python train.py --qk_norm=false --tie_embeddings=true --parallel_block=false --init_std_qkv=0.054 --schedule="wsd" --decay_shape="linear"
MLP neurons of a small language model. Each row is named by its layer, matrix (down: output weights) and neuron, and shows model dimensions 32-127. Each number is 128 + 24 x the weight over its row's rms, rounded and kept within 0 to 255.
A block is one neuron, or neurons of one layer that tend to fire together. After each block is what it responds to, as a language model described it from the Wikipedia text at the highest values.

L7.down315 [124 129 110 124 103 172 117 124 166  70 130 110 129  85 112 142 103 116 170 127 124 110 140 125 124 125 152 148 111 117 109 111 137 125 133 132 157 159 214 125 138 122  48 122 104 139 103 107 101 137 125 131 126  99 116 106 141 173 130 100 115 161 100 114  93 106 135  92 153 124 179 102 123 151 153 143 101 117 156 154 125 162  86  74 116 158 137  81 124 162 136  67  90 101 137 130]
L7.down322 [ 98  87  94  80 124 141 131 156 126 102  95 144  94 126 123 138 149 143 123 103 113 103 109 128 159 133  95  83 150 115 122 134 159 144 105 125 163 103 155 146 132 135 143 156 123 160 184 122 108 132 131 152 109 133 140 144 102 150  63 112 112 143 129  98  93 174 114 135 142 152 126 144 115 169 133 155  95 155 140 174 156 127 158 128 126  95 115 115 140 162 172 120 165 156 127 132]
L7.down583 [127 135 139 113 127  99 123 146 152  92 147  88 103 128 143 126 149  95 111 158 143 101 110 119 137 149 120  82 133 164 136 149 137 140 129 122 137 143 161  99 118 130 133 121 197  89 108 140 122 165 127 117 147  85 157  85 145  82 135 121  89 153 144 175 118 154 137 135 114 129 120 124 161 105 113 155 128 116 115 102 117 153 106 123 125 115 138 106 137 140 166 148 135 119 128  72]
L7.down803 [120 200 127 101 127 115 127 117  98 158  95 147 195 135 147  97 161 133  92 154 102  91 129 131 123 140 123 161 150  97 126 117 136 141 121 147 138  87 131 100 117 138 153 152 155  71 116 169 123 128 127 131 122 104 124 156 118 134 132 136 111  89 159 112 108  53 107 121 171 146 132  91 132 129 107  84 130 105 174 139 154 140 100 113 148 103 140 156  97 116  90 127 141 131 134 133]
L7.down804 [108 137  83 114  97 105 138 101 150 129  83 119 117 136 149 158 156  69 131 143 137 187 164 129 116 178 153 131 139 107 143 130 191 136 138 130 136 144 103 135  83 137 133 148 136 102  93  88 126 114 113 140  93 119 113 101 176 143 145 158 128  88 106 137  85 168 103  87 167 141 143 152 124 164 170  59  94 121 146 149 116 154  93 146  98 126 170 117 164 119 149 126 104 108 122 139]
L7.down984 [158 133 138 118 106 114 122 166 146 111 133 163 154 112 106 141 137 104 127 123 148 112 105 134 127 141 147 141 189 136 141 122 130 120 145 144 149 104 125 129 108  84  91 169 119 143 117 106 161 151  97 145 123 128 113  98  97 120 123 137 144 119 119 132 105 157 171 119 117 147  92 146 155 137 131 165 124 128 129 145 115 143 129 132 127 134 122 134 143 117 159 104 181 149 144 125]
L7.down1166 [143 116 118 159 112 106 156 114 131 124 140 140 149 122 125 193 134 108 106 145 124 122 149  85 163 149 157 119  94 162 135  91 172 140 157 155 103 174 192 115 148 130 109 129 149  86 130 103  81 119 142 142 113 148 147  89 120 140 109 148 119 134 107 144 133 139 158 114 141 125 104 129 108 110 105 136 129 124 110 123 101 136  92 114 145 146 131 106 177 142  92 105 144 107 131  80]
L7.down1350 [106 161 112 123 148 154 155 103 158 110 161 122 130 128  95 119 119 133 141 122 142 121 115 100 107 117 131 115 123 103 172 164 216 118 150 114 128 103 119 158 192 101 112 144 131 117 116 102  98 170  92 119 145 117 141 127 111 140 121 171 132 141 136 163 132 179 144  95 127 143 121  88 147  98 172 134 152 134 147 134 125 146  94 133 103 138 121 112 139 144 122 111 122 105 126  91]
Early word-fragment pieces

L20.down392 [110  92 158 133 152 123 131 160 161 160 123 101 159 101 122 125 167 171  93 186 115  98 165 133 147 188 167  97 148 116 131 183 136  98 102 129 153 141 133 151 113 113 139 105 126 108 152 145  80  87  97 133 122 148 131 169 101 114 119 127 118 147 161 150 139 124 136 119 145 113 146 149 159 120 126 138 104 141 125 101 141 156 161  69 124 150 140 170 156  95 134 110 129 133 122 146]
L20.down641 [149 129 131 149 120 187 134 184 116  83 125 112 170 116  97 115 101 110 118 113 120 142 119 155  94 147 108 118 149 124 117  51  92 178 102 132 148 108 153 127 138 154  52 137  63 151  94 124 161 150 116 109 133 114 166 141 136 186 125 136 158 133 112 128 103 116 115 105 125 148 102  88 121 123  93 113 175 157 103 132 148  68 135 118 132 149 115 148 106 112 147 120 113 102 151 152]
L20.down743 [ 99  91 129 147  96 110  90 139 118 149 148 128 115 193 107 146 113 124 111 100 140 117 140 133 144 121 124 166 151 137 142 140 111 107 126 143 124  72 135 147 157 117 136  80 135 118 105 173 182 126 163 133 116 136 127 147  94 106 149 168 126  85 147 112 149 150 103 110 112  99 129 148  84 113 125 135  90 108 135 161  82 121 149  86 135  88 141 119 145 125  73 134 110 150 138 168]
L20.down799 [154 107 109 191 106 142 189 127 103  95 110 199 154 187 100 131 144 138 144  72  96 136 136 143 142 115 154 130 139 135 120 126 103 115 119 116 138 111 120 141 156  84 114 133 155 124 116 108 135 123 113  90 112 106  92 161 105 139 165 158 125 111 104 104 156 123 128 124 116 125 126 155 158 139 115  90 153 132 130  99 145 157 131 160 145 133  88 133 121 124 164 157 141 122 129 124]
L20.down931 [142 152 115 182 116  89 106 172 187 154 120  85 128 123 124 136  99 109 128 121 128 140 123 115 164 133 136 109 120 157 113 104  85 136 136 106 147 116  90 128  92 185 100 133 150 112 110 136 159 127 125 126 123 132 113 145 113 143 127 113 138 180 124 133 175 123 138 139 105 101 149 105 102 179 140 104 134 119 101 119  88 152 180 123 128 120 160 116 120 120  81 129 143 157 124  89]
L20.down938 [145 167  86 137 144 129 146 116 129 178 101 111 139 109 154 126 109  93 132 143  94 134 119 135 129 152 142 117 172 184 155 113 118 137 131 136  88 132 136 129 150 124 119 139 131 153  97 128 117 117 128 125 133 132 178 152 107 148 112  75 140 139 179 128 149 152  98 114 140 169 118 111 125 105 128 131 116 125 146 125 139  83 133 109 152 150 148 112 146 133 127 142 135 110  94 147]
L20.down1476 [112 162 103 102 186 146 140 147 122 122 111 126 151 127 101 123 136 107 132 103 167 131 102 149  80  93 115 105  90 133 176 123 151 151 116 144 154 154 123 118 165 117 141 134  93 166 122  97 176 127  88 159 114 111  78 153 137  99 111 125 100 126  99  84  99  77 145 122 140 181  95 101 140 147 132  97  99 110 164 150 144 157  84 107 151 121  85 147 184 131 114 148 121 103 141 116]
L20.down1564 [ 94 110 169  68 108 133 126 142 146  98 125 118 141 136 177 104 139 123  65 130 111 115 102 135 139 100 165 169 132 118 150 114 144 126 141 164 113 116 128  71 109 128 150 130 157 108  77 149 124 147 126 160 143  94  93 121 112  88 123 153 113 141 119 100 125 149 140 119 118 173 110 118 170 111 150 145 104 143 140 126 142 132 123 128 129 121 124 107 107 121 130 158 149 137 114 144]
Article-opening copula "is"

L7.down815 [143  82 134 147 117 125 106 134 121 140 113 109 151 142 133 127 144 127 150 117 152  88 187 125 108 134 148 150  92 142 124 118 127 137 163 125 142 127 113 119 105 132 106 138 131 129  94  86 137 146 157 145 107 141 144  93 109 131 132 122  96 132 124 119  99 152 124 105 111 150 162 124 133 144 132 126 127 124 158 147 154 119 123 131 163 143 181 161 132 137 150 192 112 122 168  94]
L7.down844 [120 153  92 134 149 116 161 135 127 150 133 153 157 143 153 121 113 160 124 133  95 131  95  92 122 136 120 152 125 151 152 137 179 147 109 114 113 122  81 116 108 104 138 150 111 101 144 165 177 118 117 165 145 136 129 161 123 130 106 159 183 154 162 128 167 135 169 156 161 136 113 105 122 127  81 157 119 130 121 115 142 122 162 126 124 112  90 144 131 115 160  59 132 111 156 122]
L7.down1017 [105  94 156 127 124 133 150 123 140 177 150 156  78 101 136 119 117  95 157 154 126 109 149 181 143 149 159 106 125 140 145 159 127 147 135 103 104  90 150 139 115 140 180 120 137 112 137 138 112 134 133 153  71 142  89  98  90 124 163 121  90 150 142 156 156 133 175 128  78 126 132 109 139 150 111 127 115 126 138 102 152 117 108  87 180 205 149 101 149 140  69  67 102  95 121 122]
L7.down1168 [114 147 129 118 155 153 120 152 157 122 136 100 135 169 125 139 167  90 164 122 180 120 171  94 138  89 155 134 145 117  92 102 146 172 161 144  67 127 158 140 101 131  99 105 105  99 127 116 136 123 121 110 115 138 104 128  90 133  96 126 149 155 120 127 129 100 119 128 105 148  95  93 134 108 114 140  92 116 122 114 160 106 159  97 140  97 147 130 108 140 158 134 108 175  92 156]
L7.down1309 [140 129 126 109 112 111  56  99  97 131 111 116 118 133 105 118  71 130 105 132 114 148 121 144 116  89 110 115  88 104  85  98 130  96 134 102 103 150 129 109  86 103 110 152  73 122 109  93  68  99 147 132 127 111 129 126 105 147 144 118 137 108 114 137 130 114 126 116 137 175 154 111 103 115 157 164 106 138 106 150 135 129 138 126 140 141 159  75 181 174 168 142 137 132 117 149]
L7.down1433 [107 132 141 130 129 137 179 107 114 153 143 111 139 117 127 115 157 152  78  92 194  96 131  88 172 128 117 119 128 135 132 127 135 125 132 136 127 147 104 121 128  96 125 112 112 125 133 124 115 120 137 119 106 125  85 102  98 134  98 125 164 139 153 128 150 111 162 170 144 143 102 111 125 115 100 139 123 139 111 117 115 106 118 123 192  97  98 105 136 176  97  46 135 143 180 107]
L7.down1589 [150 156 100 136 126 104 106 151  97 149  93 114  77 125 136 151 134 157 126 142 144 125 118 108 134  99 113  86 155 154 135 139 128 130 160 136 105 129  97 171 145 132  79 141 110 119 109 120 140 118 141 138 144 104 134 139  97 131 140 111 176 141 149 169 137 120 129 143  74 130 136 100  98 110 154  81  69 119 142 111 159 157 135 104 132 122  88 105 121 182 120 130 141 132 122 112]
L7.down1722 [138 171 128 130 172 122 152 120 108 155 126  95 121 110 139 117 123 137 136 121 133 107 123  94 153 118 126 122 103 107  99 178 142 127 100 122 103  95 129 147 122 163 112 130 104 127 165 176 135 111 140 135 121 131 134 111 120 112  97  77 132 128 160 111 124 117 158  92 122 160 122 134 127 134 118 128 102  89 167  98 120  95 129 113 129 163 107 121 114 121 110 145 119 110 119 140]
Word piece after st-

L20.down160 [160 109 166 101 108  99 145  81 127 147 124 178 146 142 133 126 151 121 174 172 146  84  88 175 122  82 119  96  76 107 165 129 101 107 105 113  88 149 101 168 124 104 152 100 104 111 114 173 137 108 194 120  72 142 121 117 114 130 104 128 122 149 104 104 136 106 114 133 139 111 159 147 107 151 132 158 167 111 140 128 120 118 132  97 129 125 131 130 111 137 112 139 112 156  99 149]
L20.down218 [136 135 115 121 149 102 124 119 131 105 172 112  86 119 135 100 125 128 138 136 169 132 134 187 120  91  95 149  74 127 127 116 149 144 145  96 118  99 143 101 111 135  87  84 119 185 124 126 133 122 165 131 129 112 128  76 138 102 131 167 138 164 106 146 148 117  91 149 136 180 132 156 107 147  96 153 107 108 147 116 117 125 116 150 138 144 119 149 153 145 151 135 143 107 162 143]
L20.down238 [169  97 109 179  85  88 118 116 135 150  99  96 128 118 100 118 130 114 156 145 140 127 120 124 158  79 157 128 124 136  74 143 130 135  97 134 132 124 144 166 151 169 151 120 110  95 149 157 129 155 118 108 148 135  87 113 132 117 102 143 109 133 142 114 126 104  83 109 102 185  86 158 135 110 135 113 119 126 133 148 103 123 107 138 174  93 180 119 148 133 126 122 156 107 134 131]
L20.down305 [111 138 145 121 144 107  80 140  96 117 108 137 115 102 147 143 139 125 140 143  80 164 138 181 143  87 162 130 121 113 152  75 126 117 131 124 108 187 142  81  89 110 121  86 128 139 130 114 124 141 149  80 152 130 170 127  84 134 115 167 120 165 154 109  73 115 115 125  85 177 137 153 103 151 136  95 105 144 124 151  79 118 150 132 141  90 125 195 128 152 128 139 163 101 132 102]
L20.down455 [ 88 141 114 151 126 158 179 115 149 127 154 158 137  84 138 135 102 164 160 129 154 116 116 142 113 137 138  95 110 121 126 128  97 122 155 144 146 129 129 110 120 120  88  72 131 117 151 124 147 117 131  54  92  93 174 138 118  99 103  99 141 136 132 134 140 109 152 116 148 129  97 147 120 127 179  95  90 103 124 117  98  93 121 145 129  77  65 145 120 128 106 107 153 137 102  85]
L20.down916 [117 141 162 136 152  65  94 119 137 153 107 139 120 148  92 129  99 108 141 150 124 125 113 135 117 121 120 138 118  86 138  98 152 137 103 145 166 125 143 128 134 158  68 122 106 153 152 138 109  85 168 108 100 100 156 136 137 118 132 107 150 110 130 113 122 111 121  79 100 133 153 134 132 122 130 157 131 120  77 159 127 128 167 128  94 137 136  93 139 107  86 139 142 139 114  82]
L20.down1483 [133 116 141 153 114 106 133  90 167 142 100 135  66 120 146 126  80 116 118 137 112 104 124  96  94 165 105 100 137 164 106  98 151  79 160 145 120  94 131  99  95 147 112 160 113 145 114 164 117 113 140 118 122 146 114  94  86 115 121  98 137 111 105 156  90 152  96 115 114 139  96  97 105 128 160 119 147 117 105 132 131 161 110 129 126  95  76 140 134 185 127 151 121 104 153 132]
L20.down1602 [ 92 109 115 194 122  94 119 111  91 114 134 117  78 113 153 106 169 144 107 145 144  77 188 118  88 115 170 102 165 164 143  94  92 108 128 138 143 126 125  97  97 149  93 142 135 120 128 109 120  98 139 136 156 107 120 134  91  89  93 101 115 121 147 136 162 126 113 105 119 138 122 177 118 124 106 109 144 168 153 126 114  84 129 123  98  94 148  79 112 122 157 149 146 165  93 148]
Word-initial fragment tokens

L7.down23 [118 139 155 164  71 140 117 120 198 101 124 131 103 162 167 103 144 118 169 112 107 209 117 117  98 143 151 135 137 125 167 106 155 116 135 110 100 145 174 132 156  73 144 132 110 122 104 129 130 132 125 130 118 154 113  93 147  96 130 175 151 132 145 128 127 148 102 111 130 167 104 124 106 103 159 120 112 108  89 116 140 141 123 141 119 125 162 130 130 107 101 206 163 128 130  98]
L7.down539 [112 148 148 153 138 126 101 115 131 113 114 137 143 148 136  95 143 102 145  79 137 121  96 143 150 148 156  94 158 138 119 124 122 120 137 113 142 156 151 100 122  87 134 162 144  89  85 125 142  99 137 119 130 137 140  67 155 135 133 131 115  97 132 116  99 158 145  96  90 134 157 152 142 131 186 125 108 132  98 114 124 153 131  95 120 163 141 126 138 103  96 124 132 124 142 109]
L7.down569 [130 153 144 190 109 148  95 178 163 142 111 149 156  98 129 144 161 134 150 115 139 136 123  97 151 153 117 154 136 161 124 121 112 120 113 123 132 156 130 125 154 106 153 149 134 126 133  77 128 128 136 126 103 134  98 103 177  99 130 130 127  67 101 151 100 115 123 181 136 144 130 123 116 161 118 110 161 124 161 113 132 127 159 153 114 152 160 139 109 106  95 108 179 123 116 149]
L7.down638 [130  82 166 169  89 149 146 134 111 110  89 144 124  99 111 135 120 102 107 152 158 139 136 145 138  90  78 101 110 107  95 121 117 113 112 114 118 134 128 141 141 111  97 154 145 133 145  93 163 121 167 140 120 125  86 135 149 150 110 111 128 121 109 169 104 171 116  85 131 146 143 121 127 138 186  94 154 121 128 133 122 130 105 139 153 135 149  97 149 149 108 162 153 142 137 136]
L7.down646 [130 160 127 189  97 167 130 154 147 163 152 145 158  99  88 132 116 120 145 141  81 145  95 131 108 162 109 142 106 133 148  95 119 127 108  98 144 121 158 184 140 137 106 161 130 140 119 111 140 143 137 144 139 135  98 116 110 150 156 109 161 134 115 137 176 141 109 115 166  95 150  92 109 152 130  83  79 127 169  78 154 129 146 104 118 137 142 144 144 114 116 113 147 114 154 136]
L7.down859 [113 118 135 158 147 131 139 132 145 128 143 135 145 106 151 148 141 117 106 132 142 123 150 115 121 157 117 119 150 111 139 103 151 144 138 138 140  83 134  94 164 107 126 112 121  81 109 121 172 113 148 182 130 140  92 132 188 136 106 163 127 164 123 109 136 121  91 114 123 111 125 121 153 122 113  87 115 105 107  76 145 152 158 156  98 125 176 147 148 127  93 109 145 101 114 181]
L7.down1441 [117  98 137 171 132 121  95 126 182 109 158 154 158 139 111 199 111 130 129 150 102 146 117 140 101 141 123 130 102 144 134 122 132 125 131 190 105 131 125 154 138 162 139 178 101 146 154 136 138 159 158 101 103 136  90 136  92 106 121  96 127 155 102 152 168 103 134 164 189 109 131  96 147 160  99 129 111  87 147 117 108 169 153 100 151 133 164 148 154 139 115 141 163 148 149 138]
L7.down1549 [127 125 151 132 117 129 169 121 132 151 139 114 129 164  79 148 164 154 146 146 102 119 128  83 116 119  56 151 122  92 166 101  69 106 179 132 137 150 164 160 121 154 141 118  82 159  74 113 120 162 123 125 140 116  74  77  95 122 100  97 138 163 129 155 178 124 129 159 157 149 158 123 111 128 144 132 195 143  91 105 114 154 102 120 140 127 123 121 123 141 108  73 131 120 165 119]
Article title line breaks

L7.down284 [ 97 178 107 148 144 146 142 133 108 124 183 127 127 116  96 157  86  85 134  93 142 156 134 122 118 143 118 155 144 141 127 118 118 123 104 112 149 115 136 124 197 110  88 169 112  97 122 112 120 138 167 119 128 124 142 171 126 162 120 113 169 163 122 121 133 151 167 149 122 101 108 141 150 109 110 113 131 122  99 160  99 135 132 138 154  84 106 149 142  85 106 116 118 158 158 122]
L7.down573 [171 158 135 107 103  47 160 115 132  87 139 114  61 139 105 120 166 149  89 134  79 119 118 172 173 140 106 149 158 131 157 125 105 128 156  96 135 148 116 107 131 160 181 152  95 102 169 150 152  96  57 131 144 107  95 121  78 125 125  76 170 109 121 127  95 142 152 168 158 115 130 125 133 150 142 141 135 120 151 129 139 109 103 122 141 187 136 154 121 142 111  98 149 133 117  97]
L7.down733 [144 150 144 110  97 159 142 121  96 124 120 155 149  89 123 171 106 112 116  67 142 100 120 146 126 118  93 121 114 142 145 157 137 157 176 132 111 100 151 170 148 144 122 138 148 101 122 139 121 132 142 123  89 133 114 153 123 122 143 145 117 121 139 138  99  90 144 138 112 163  98 108 126 102 172 180 101 148 156  94 104  80 118 120 109 185 156 139  80 169 128 124 144 140 179 105]
L7.down930 [125 175 106 117 130 147 127  95 117 119 103 131 130 150 119 145 154 135 106 103 110 111 118 120 110 110 111 147 140 172  80 151  89 139 172 132 126  98  95 119 118  83 123 127 157 115 133 119 135 194 117 135 102 157 116 179 164 106 134 134 142 155 135 165 134 155 141 138 120 127 131 135 162  99 151 131 115 119 121 110 122 100  80 120 133 159  54 124 138 118  90 115 140 145  83 122]
L7.down1026 [ 88 118 157  94 120 141 106 157 176 105 175  87  97 123 113 109 131 172 129 127 129 131 103 161 143 102 121 142 163 125 139 151 115 134  92 129 156 108 141 131 164 125 146 131 124 112 136 118 187 123 127 160 135 121 130  96 119 107 146 110 122 148 128 173 117 148 119 124 125 115 141  84 127 147 151 116  93 138 127 108 149 163 115 120 188 116 177 132 121 118 142 110 157 140 134 143]
L7.down1466 [116 137 114 145 172 164  59 115 131 127 180 124 145 146 128 163 151 155 109  57 112 105  72 115 138 110 133 142 134 108  99 131 121 167 104 115 159 144 154 130 112 132 136 118 157  97 132 121 133 140 122  90 131 155 132 130  97 149 189 109 147 154 137 138 106 126 116 115  73 131 137 133 102 129 150 119 143 163 112 111 114 171 117 138 157 104 138 135 115 168 160 153 102 116  84 116]
L7.down1577 [124 135 135 164 126  91 144 149 160 148 111 146 115 119 123 118 145 143  86  96  82 138 146 170 101 117 148 102 162 104 101 128  92 140 110 105 131 144 166 131  78 187 133 122 121 121 111 110  88 117 127 111 126 145 144 103  79 101 191 114  84 125 187 159 164 136 158 153 133  62 122 141 109 133 145 105 103 152 132 181 137 110 146 129 156 113  96 122 136 153 146 136 123  96 114 129]
L7.down1710 [120 163 114 113 122 129  98 139 132 125 163 107 149 154  90 112 174 125 136 129 126 127 102 135 158 118 109  99 122 135 133 110 132 118 120 117 157 122  91 167 111 132 110 169 116 117 100 135 183 123 109 154 109 123  79 127 162 126 158 112 162 112 123 135 146 147 112  93 153 112 151  76 127 126 126 107 120 116 141 113 114 135 177 146 177 122 112 111 124 113 147 108 140 117 137  89]
Infobox field colons

L20.down75 [128 163 126 158 123 155 118 120 151 132 109 105 122 143 123  98 133 121 147  96  96 150 122 154 142 123 125 112 174 153 179 120 163 134 142 146 133 156 139 104 113 117 148 145 112  97 111 158 166 152 140 140 142 108 147 111 112 137 147 150 134  94 152  82 106 131 138 146 167 148  80 144 124  97 151 199 108 112  92 135 153 131 147 106 146 140 130 127 152 119 143 155 106 111 116 143]
L20.down366 [126 149 147 129 151  91 141 125 137 143  97 117  89 110 138 139 200 100 104 105 126 120 146 159 129 107 109 140 105 114 138 145 102 131 112 153 152 134 112 142 148 139 105 159 143 133 105 138 101 131 157 152  88  87 164 138 155 110 145 133 117 129 102 105 149 118 127 159 115 112 155 125 145 156 126 144 102 138 127 135 105 122 118 158 151 117 122 126 130 121 173 104 158 156 116 130]
L20.down453 [ 87 130 150  86 169 173 162 111 119 145 103 154  86 132 119 122 131 153 148 150 135 100 106 153 158 115 145  99  99 146 110 129 115 145  95  85 159 120 132 134 149 117 144 125 122 113  85 134 133 167 192 140 120  89 118 172 152 110 151 145 104  91 143  92 138 118 105 116 120 102 108 110 138 149 122  93 120 161 106 109 141 129 154 144 178 122 137 117 124 125 126 150 144 153 167 178]
L20.down631 [120 140 116 133 135 138 147 101 142 118 112 125 130 111 110 137 146 133 132 122 131 113 125 145 112 118 127 113 104 115 152 133 117 112 105 112 179 141 163 127 105 117  98 110 102 145 137  79 132 115 138 135  62 103  90 144 156 100 134 114 119 148 128 133 102 124  95 170 152 173 125 147 123 163 124 118 108 189 133 153 102 139 142 127 105 189 126 116 128 115 116 115 138 129 132 156]
L20.down920 [139 136 161  99 107  93  97 160 159 141 113 140 147  92 128 120 179 162 127 137 139 106 144 146 162 136 130 101 150 120 132  88 129 152 154  79 145 115 122 140  83 135  88 112 141 148 152 176  62 109 130 118 111 106 147 163 102 191 131 152 130 195 154 100 172 123  90 166 138 103 107 119 117 130 101 117 139 115 132 117 152 125 139 189  96 100 138 148 139 132 133 135 120 112 144 119]
L20.down1512 [110 116 130 124 124  91 126 136 117 133 132 151 132 102 120 123 135 104 164 106 143 165 107 131  99 139 113 130 116 149 168 141 117 107 147 143 158 123 121 124 128 168 147 137 116 155  98 114 107 151 130 113 171 177 114 142 107 119 132 118 103 111 163  55 151 135 156 131 153 102 153 162 125 167 128 175 111  92  81  85  94 183 125 153 118 139  85 121 105 115 136 143  99  86 163 171]
L20.down1577 [143 134 173 145 128 121  94 165 129 149 163 137  71  99 133 134 138 112 151 107 121  98 114  86 157 128 148 129 124 130 157 175 128  96 105  86 102 104 170 112 102 165 130 143 143 111  88 127 141 116 145 127  73 132 119 146 111 154 132 119 127 130  87 140 134 154 105 150 119 150 128 164 158  79 157  79 116 153 120  84 143 148 134 163 160 128 121 109 172 106 146 186 144 102 108 114]
L20.down1623 [141 117 168 152 153 125 103  94 179 106 151 101 113 160 148 130 143 102 145 124 132 119 127  76 150 116 107 117 162 110  99 142 173 128 148 159 145  83 132 154 153 145 119 130 131 153 122 123 117 128 130 127 121 103 135 122 132  96  90 147 138  96 132 159  94  80 134  98 138 158 154 125 117 148 133 115 140  87 141 130 158 134 122 113 111 140 137 125 118 159 102 122 151 113 128 177]
Table cell separators

L20.down62 [127 156 133 135 105  64 121 126 122 114 111 157 104 131 132 145 177 143 125 145 130 113 111  98 114 134 111  93 117 121 131  80 155 121 106 136 123 136 123 128 114 137 128  91 129 141 109 143  91 110 116 115 140 121 120 182 109 126 118 137 102 122 141 127  83 124 147 151  84 153 116 118 145 110 188 150 117 112 119 137 139 140 104 133 170 142 100 110 188 122 105 139 110 168 152 143]
L20.down450 [170 119 170 108  75 103 145 176 119  62 128 143 140 142 149  98 133 119 112 119 121 133 134 122 127 127  88 124  96 115 125  95 123 132  90 137 105 163 143 133 107 101 115 118 100 126 103 122 128 124  73 163 125  91 135 124 139 114 174 159  82 138 122 147  92 112 151 156  96 107 123 128 151 120 127  99 123 158 101 192 103 122 120 143  85 130  94 158 101 148 164  67  92 130  86  96]
L20.down603 [105 120 139 106 111 133 125 153 172 126 120 177 121 129 151 142  78 140 169 140 123 128 127 106 132 144 135 100 127  99 154 119 117 127 121 148 155 106 105 156 127 137 135 118 151 121 118 134 130 132 168 118 114 123 110 107 140 158 160 131 155 149 149 151 118  95 156  99 111 162 134 151 151 125 154 103 104 144 141 140 110  81 115 132 129  86 147  87 153 156 109  90 101 124 165 160]
L20.down810 [154 112 117  84 144 150 154 128 115  88 107 128 138 112 135 149 144 164 135 102 122 167 132 120 120 138  97 105 125 146 147  67 147 157 131  79 164 123 130 109 130 113 127 111 168 137  88 140 101 124 124 142 121  73 168 151 149  82 136 162 145 144 160 105 120 111 130 153 163 130 153 156 123 124 119 132 145 139 100 101 130  84 116 129 134 135 147 116 118 155 155 109 133 156 134 130]
L20.down997 [118 129 145 144 114 100 116  97 122 119 136 140 136 160  96 126 115 154 163 144 149 121 104 133 120 102 105  96 147 138 154 157 120 154 178 145  91 143 130 157 136 121 152  96 156 151 145 131 112 111 138 136 121 127  96 115 110  95 146 127 144 124 144 138 103 154  99  89 121 136  91 125 100 117 139 185 183  72 124 133 149 114 142 124 138 123 119 137 116  95 101  97 109 145 141 149]
L20.down1157 [ 94 153 122 166 130 135  77 137 136 119 154 139 124 148 130 119 137 132  95 107 140 116 147 133 160 105 142 116 164 107 179 178 100 123 148 148 115 130 152 143 162 104 163 119 147 135 129 136 144 128 131 157 114 102 110  88 119 158 155 172 128 146 114 143  91 136 149 162 140 133 101 145 154 146 148 126 125 120 129  89 101 128 128 117  95 135 149 134 152 118 117 117  89 127 177 164]
L20.down1184 [175 130 103 149 130 145 132 142 158 108 115 116 161 101 113 116 126 129  69 118 125 117 153 118 136 126 118 124 149 151 143  86  73 135 192 107  68 138 175  86 165 140 156 154  80 121 143 104 116 117 150 136  70 122 131 117  82 106 153 153 136 171  93 129 120 130 119 133  91 121 133 157  99 114 129 105 121 124 102  99  80 126 133 150 102 104 140 143 152 151  84  86 143 113 123 145]
L20.down1757 [105 128 159 108 122 143  88 147  93  91 130 194 105 102 153 141 168 109 119  72  93 127 114 101 144 128  88 111 153 102 168 142 131 122 121 167  61 123 123 109 101 126 110  76 124 111 149 112 143 143 135 126 127 116 159 125 130 162  76 120  63 125  80 136 130 149 149 140 113 136 138 140 108 117 121 131 103 118 115 161 129 149 145 123  99  78 153 116 105 150 167 116 118 172 138 118]
Word-initial split "s"

L19.down296 [117 112 107 148 139 138 143 103 157 135 130 111 142 114 149 110  69 170 126 132 153 113 136 144 100 132 142 159 130 138 141  69 174 131 108 151 119  78 162 138 148 153 146 160 147 150 134  88 163 145 101 141 129 138 129  88 135  79 125 145 114 135 126 132 150 152 111 101 154 128 155  38 109 111 104 110 103 168 113 110 117 154 143 149 117 158 108 157 116 162  84 114 166 100 110 103]
Mid-word fragments and table pipes